From a checkpoint of a small transformer trained on Wikipedia.
Size: width 160, 3.9M parameters.
Architecture: RMSNorm before each block, rotary positions, biases on query, key and value, tied embeddings, normalized queries and keys.
Training: a variant of Adam for these matrices, 250M tokens, 7639 steps.
MLP neurons of a small language model. Each row is named by its layer, matrix (gate and up: input weights) and neuron, and shows model dimensions 48-143. Each number is 200 + 20 x the weight over its row's rms, rounded and kept within 0 to 999. A neuron's up and down rows have the sign that makes its largest values positive.
After each neuron's rows, "fires on" lists the tokens most often at its 100 highest values on Wikipedia text that the model never trained on; "fires after" lists the tokens most often just before its 100 highest values on Wikipedia text that the model never trained on.

L3.gate178,203,178,201,224,208,191,204,182,184,193,209,213,210,213,206,191,200,226,176,217,247,215,203,199,224,193,171,219,170,198,180,189,198,193,214,207,215,164,196,199,186,201,225,172,173,200,216,221,196,225,246,198,211,177,198,212,190,195,172,164,215,202,200,231,141,186,200,211,196,185,192,185,215,206,211,212,194,202,200,205,208,183,184,178,216,192,197,197,215,210,201,225,199,213,202,207
L3.up178,195,206,207,187,214,209,242,165,182,195,224,213,226,209,200,230,177,187,198,221,222,225,180,249,193,196,185,156,216,246,178,196,177,176,202,212,196,184,213,218,183,200,229,190,188,210,213,190,181,177,172,218,201,199,229,209,169,193,176,201,174,244,216,196,219,188,203,213,181,199,207,194,202,195,241,228,176,192,221,185,165,236,226,222,189,194,210,197,235,181,210,204,211,206,174,204
fires on: "ch", "th", "z"
fires after: " a", " A", "s", "at", " An", " mat"

L3.gate254,197,200,202,167,145,194,178,207,237,182,195,177,217,180,227,183,211,180,184,172,204,191,200,217,209,223,247,205,207,246,234,176,181,188,202,202,222,199,182,224,186,202,184,176,204,182,195,207,192,191,177,181,157,177,222,190,212,193,181,206,197,185,183,203,199,165,183,212,186,238,174,188,196,209,172,187,204,219,215,214,176,216,169,201,218,162,198,210,229,167,217,195,183,183,212,189
L3.up254,217,220,215,232,154,203,182,191,172,199,186,195,236,200,215,163,171,196,194,219,196,175,216,208,212,199,225,246,230,206,226,206,202,203,178,188,200,248,201,203,173,189,200,180,186,179,183,223,210,209,218,202,196,197,206,197,206,188,232,231,186,201,227,163,202,206,211,212,195,212,191,226,189,229,188,235,206,225,184,228,188,183,204,178,176,193,196,189,175,207,177,163,243,210,211,188
fires on: " tri", " sl", "ained", "il", "aining", "ain"
fires after: " rem", "iv", " f", " l", "uff", "ert"

L7.gate379,189,174,186,200,194,189,220,220,174,204,188,197,186,203,156,189,191,160,226,185,202,202,198,183,182,207,255,200,172,179,167,181,196,184,171,202,189,195,198,197,234,209,225,209,176,198,198,184,208,185,201,183,182,152,201,192,199,204,210,198,196,204,219,225,190,186,212,198,216,204,208,151,202,249,196,214,204,209,202,159,177,176,210,211,176,173,183,182,192,240,204,249,184,200,190,174
L7.up379,229,233,197,212,190,166,177,224,169,208,186,210,191,225,203,212,171,174,186,187,249,210,211,176,214,173,171,208,161,205,193,179,216,220,185,191,181,219,203,218,210,168,240,150,196,190,219,189,182,146,187,237,207,163,227,205,204,180,197,164,219,199,225,192,223,194,167,196,215,227,203,217,232,190,224,203,184,207,181,171,197,203,179,199,206,211,199,202,199,224,205,185,206,184,196,188
fires on: "D", " D", " d"
fires after: ".", "\n\n", " \"", " (", "==", "\n"

L5.gate229,197,183,232,219,226,207,209,217,168,213,200,166,193,196,215,214,223,213,195,187,224,175,218,162,231,225,223,220,187,188,175,185,203,225,194,205,180,195,219,178,168,181,217,214,188,220,198,244,204,219,178,232,198,205,179,205,206,203,209,188,207,188,230,201,174,199,191,180,174,216,205,196,207,216,196,182,184,225,190,213,215,227,201,228,203,152,179,164,218,178,199,184,191,198,200,215
L5.up229,188,240,206,177,197,195,165,190,201,235,220,186,171,242,235,186,200,236,217,168,214,223,216,217,221,199,212,185,172,195,211,203,171,192,181,213,173,222,176,188,192,176,160,212,147,217,207,210,205,231,201,196,191,211,174,212,195,164,223,192,201,230,180,226,181,226,197,202,188,211,171,196,199,187,205,166,179,221,191,170,190,206,220,231,240,199,179,230,190,226,198,195,213,181,220,196
fires on: "\n\n"
fires after: " |", ")", ";", "."

L9.gate70,200,234,191,216,185,222,209,186,215,158,199,195,186,214,228,193,192,195,192,206,224,230,206,222,182,163,177,186,202,241,215,228,166,214,188,171,220,211,168,177,177,174,173,238,178,210,175,201,241,230,195,196,190,172,197,209,187,184,180,210,218,203,226,210,179,171,176,204,233,218,186,187,173,203,192,243,187,179,184,201,192,182,154,190,182,169,226,242,218,200,162,216,201,229,199,189
L9.up70,174,207,198,171,203,202,162,198,151,197,191,234,239,180,157,206,237,202,171,194,239,202,218,168,231,184,211,193,205,183,184,178,217,244,186,182,178,194,215,196,188,217,211,160,170,248,180,246,242,208,210,184,195,197,258,215,187,172,172,203,206,212,213,160,193,181,210,170,214,206,227,191,230,196,201,204,177,200,217,198,203,186,213,181,178,174,194,193,161,208,200,168,208,201,187,180
fires on: "C", " c", "c", " C"
fires after: "==", "-", "\n\n", " (", " \"", "==="

L5.gate259,213,158,231,171,238,190,247,146,171,209,171,196,226,237,222,203,214,180,203,213,190,228,209,174,205,175,188,215,176,171,180,200,192,192,215,196,158,210,192,201,221,208,215,197,205,208,180,182,191,205,227,222,221,193,176,171,210,217,172,167,210,180,182,194,157,210,186,193,178,185,212,218,247,201,210,220,222,216,178,188,173,212,194,188,217,228,204,198,218,195,202,217,198,209,227,211
L5.up259,175,210,179,187,214,219,209,189,192,177,199,185,198,206,202,207,233,207,167,191,190,217,208,197,206,214,202,209,233,213,190,193,221,227,213,209,209,181,220,191,203,206,225,188,216,211,170,190,218,210,183,213,239,182,164,185,194,189,190,181,192,162,224,215,210,188,229,199,202,170,167,206,208,181,227,238,226,203,234,222,218,166,211,195,170,206,169,198,227,207,193,200,206,170,167,210
fires on: "olog", " ===", "usiness", " States", " profess"
fires after: " b", " United", "i", "th", "In", " ab"

L9.gate90,170,182,186,190,182,214,217,209,210,226,243,195,231,227,203,193,193,185,200,207,197,234,198,210,191,216,184,214,210,208,241,207,207,203,220,192,201,183,170,230,215,201,190,216,196,182,234,167,182,239,214,198,202,187,173,183,200,245,214,207,181,192,170,184,210,225,198,229,230,176,204,150,204,184,217,198,200,162,192,225,251,219,193,235,197,201,225,215,185,239,234,221,231,204,194,207
L9.up90,181,210,203,189,208,223,237,226,205,188,170,179,182,160,193,174,186,199,218,197,181,189,199,210,191,221,172,214,172,183,200,185,225,189,230,216,226,184,179,187,185,214,216,160,212,189,202,178,219,208,178,185,189,168,179,200,216,186,176,213,213,174,226,176,210,187,186,192,230,207,195,224,192,201,213,196,189,193,215,202,218,224,221,178,219,234,186,209,222,174,195,152,207,230,161,238
fires on: "uk", "im", "al", "z", "ar"
fires after: "z", "h", "y", " Z", "g"

L5.gate414,213,208,180,225,198,171,217,204,196,194,202,187,197,193,238,193,156,252,197,188,180,173,207,175,192,183,207,240,207,204,218,162,169,210,186,217,181,166,224,178,219,182,181,237,194,163,194,211,231,198,193,179,185,217,164,203,202,178,196,230,226,224,182,198,190,188,195,204,185,201,178,207,228,209,171,190,198,197,236,224,242,202,191,175,199,173,192,205,186,187,217,223,198,204,212,163
L5.up414,212,217,239,229,167,198,192,179,187,179,201,177,192,195,182,211,205,178,207,186,193,201,205,222,181,215,191,226,207,216,198,173,218,206,194,167,194,190,210,201,174,214,183,206,198,175,229,199,182,198,207,177,197,210,208,193,183,196,199,219,222,200,210,172,225,235,179,185,195,171,221,178,212,191,216,170,240,220,219,176,214,176,216,196,149,216,214,169,198,151,211,217,204,183,202,196
fires on: "ain", "ained", "ains"
fires after: " cont", " rem", "ert", " R", " ret", "t"

L3.gate313,188,195,194,198,210,208,178,205,197,228,237,193,204,215,195,198,167,205,213,201,194,243,199,186,191,197,180,177,186,177,175,167,227,213,230,202,164,175,182,195,206,234,169,186,233,164,172,223,245,199,179,225,184,210,219,212,227,210,168,178,199,220,215,221,194,209,156,203,197,185,201,192,246,230,210,207,170,216,196,225,219,172,190,193,191,203,206,220,173,222,171,185,184,204,228,185
L3.up313,237,209,199,180,179,215,241,204,218,194,195,203,198,208,208,199,220,193,174,172,199,223,230,180,190,202,197,210,200,177,184,171,223,171,193,228,239,185,163,199,230,206,199,241,240,223,203,173,215,176,206,231,212,196,237,210,233,198,199,232,207,175,229,220,177,229,208,200,219,209,204,176,225,204,217,208,191,207,226,211,204,171,228,171,204,181,197,194,202,171,220,176,241,179,215,215
fires on: "ang", "ric", "ive", "pe", "ward"
fires after: " L", " R", "y", " Ed", " re"

L5.gate218,201,212,155,200,176,180,236,176,222,205,189,171,164,251,231,179,193,194,202,220,193,210,212,165,199,197,204,197,198,165,173,221,210,186,210,229,203,182,173,204,226,164,210,203,201,182,207,224,178,182,225,206,177,211,222,197,216,237,188,190,215,154,208,199,187,195,215,200,219,203,201,212,216,198,211,185,197,199,163,218,200,195,196,196,220,207,221,215,181,226,229,212,231,203,211,207
L5.up218,232,205,179,225,222,196,208,179,186,200,213,212,207,203,201,219,194,196,218,212,207,209,229,199,195,200,175,179,217,232,209,174,178,200,194,204,205,218,171,208,192,213,232,194,200,196,173,166,173,167,197,235,174,225,181,180,187,188,201,215,186,225,207,159,244,176,179,213,194,203,191,203,175,201,219,213,187,221,182,242,185,224,187,180,235,199,163,229,180,223,225,210,180,191,203,209
fires on: "ad", "re", "ail", "ep", "ull"
fires after: " tr", "lo", " ag", " gr", "e", " Le"

L9.gate115,181,189,195,168,175,210,216,179,182,189,202,151,179,189,209,180,211,181,217,228,202,190,187,206,205,192,208,215,203,190,187,173,230,204,182,193,165,170,175,185,230,206,242,200,193,209,165,186,202,205,212,201,221,232,229,199,215,216,229,168,194,199,205,214,211,226,227,183,215,210,179,212,214,215,214,165,201,204,215,203,196,209,188,192,223,220,192,163,162,201,173,196,199,230,242,184
L9.up115,219,164,217,208,198,219,201,230,199,203,202,194,198,200,214,232,159,177,194,187,215,215,167,241,230,178,201,196,203,152,171,187,186,175,203,205,206,205,227,209,174,197,171,188,208,247,215,161,185,203,206,206,185,168,245,189,203,208,216,181,208,214,223,199,185,226,216,199,225,194,196,205,156,220,210,242,185,189,181,243,210,217,190,201,222,201,197,217,212,192,216,183,188,206,176,205
fires on: "av", "v", " |", "ov", "ar", "ew"
fires after: " f", " ", " F", "I", " I"

L9.gate397,181,214,225,197,208,182,207,173,207,194,202,194,188,192,207,165,192,214,198,174,203,229,168,166,210,187,196,184,178,219,186,177,210,198,215,190,151,174,201,228,226,192,211,184,154,211,193,164,203,211,218,186,223,202,180,187,178,168,210,185,212,225,233,229,219,217,169,200,191,192,219,199,174,191,181,164,198,218,178,219,217,207,171,189,213,167,218,201,210,180,194,206,209,202,193,189
L9.up397,199,176,188,196,240,215,199,194,181,220,173,195,208,210,210,179,208,205,194,237,208,187,228,201,187,187,193,225,218,184,232,181,220,216,185,171,186,175,191,209,231,181,217,186,200,228,198,215,183,211,200,188,178,216,180,218,228,202,172,207,189,173,201,242,193,206,213,176,225,233,174,214,204,233,198,178,184,215,198,196,153,231,221,223,224,203,186,184,196,198,217,177,227,246,186,143
fires on: "\n"
fires after: ".", ")", "\"", "er"

L3.gate276,169,199,215,189,180,212,191,196,221,205,204,191,166,208,199,196,204,195,171,191,218,221,181,172,207,213,207,196,199,227,219,197,202,205,223,211,182,152,172,171,219,186,222,180,221,210,208,199,207,198,202,178,174,197,207,183,221,179,177,193,242,190,191,179,187,196,178,187,190,220,206,160,241,237,178,237,217,202,173,193,168,209,181,201,216,228,222,194,179,221,199,205,206,158,216,167
L3.up276,211,203,211,209,221,203,213,167,225,180,185,165,201,218,217,194,179,192,214,183,216,220,179,193,198,174,218,183,200,223,196,183,175,212,227,170,193,195,200,176,228,181,219,169,180,176,215,206,187,199,191,213,199,189,187,182,217,236,196,202,213,174,210,195,216,212,173,188,208,232,207,197,175,190,225,166,210,201,181,181,241,179,157,176,216,168,228,214,221,235,240,201,198,191,208,180
fires on: "at", "aw", "ric", "ib", "iter", "ark"
fires after: " L", " p", " r", " l", "y", " R"

L7.gate132,217,200,175,218,204,186,209,214,192,210,187,185,190,212,197,176,241,200,192,214,189,232,179,195,193,216,208,230,213,181,205,216,221,221,203,224,198,195,220,185,226,212,173,225,189,206,206,205,214,180,202,242,174,173,163,190,185,179,175,234,204,180,209,193,200,206,237,205,208,190,221,173,219,203,233,207,241,180,203,192,200,206,194,204,194,220,202,212,184,187,203,188,232,207,134,201
L7.up132,212,170,165,168,210,208,224,233,219,204,178,241,214,224,178,173,215,177,187,200,218,211,164,200,194,221,189,195,229,194,154,179,186,191,190,199,217,232,249,230,226,183,202,179,235,259,187,195,211,197,172,246,167,196,192,205,190,216,216,213,214,204,171,203,192,191,194,166,179,185,201,196,200,198,203,169,201,184,158,189,194,178,202,198,193,214,212,173,169,186,194,200,205,199,206,205
fires on: "ed", "g", " s", "e", "s", " g"
fires after: " to", "ill", " com", " met", "k"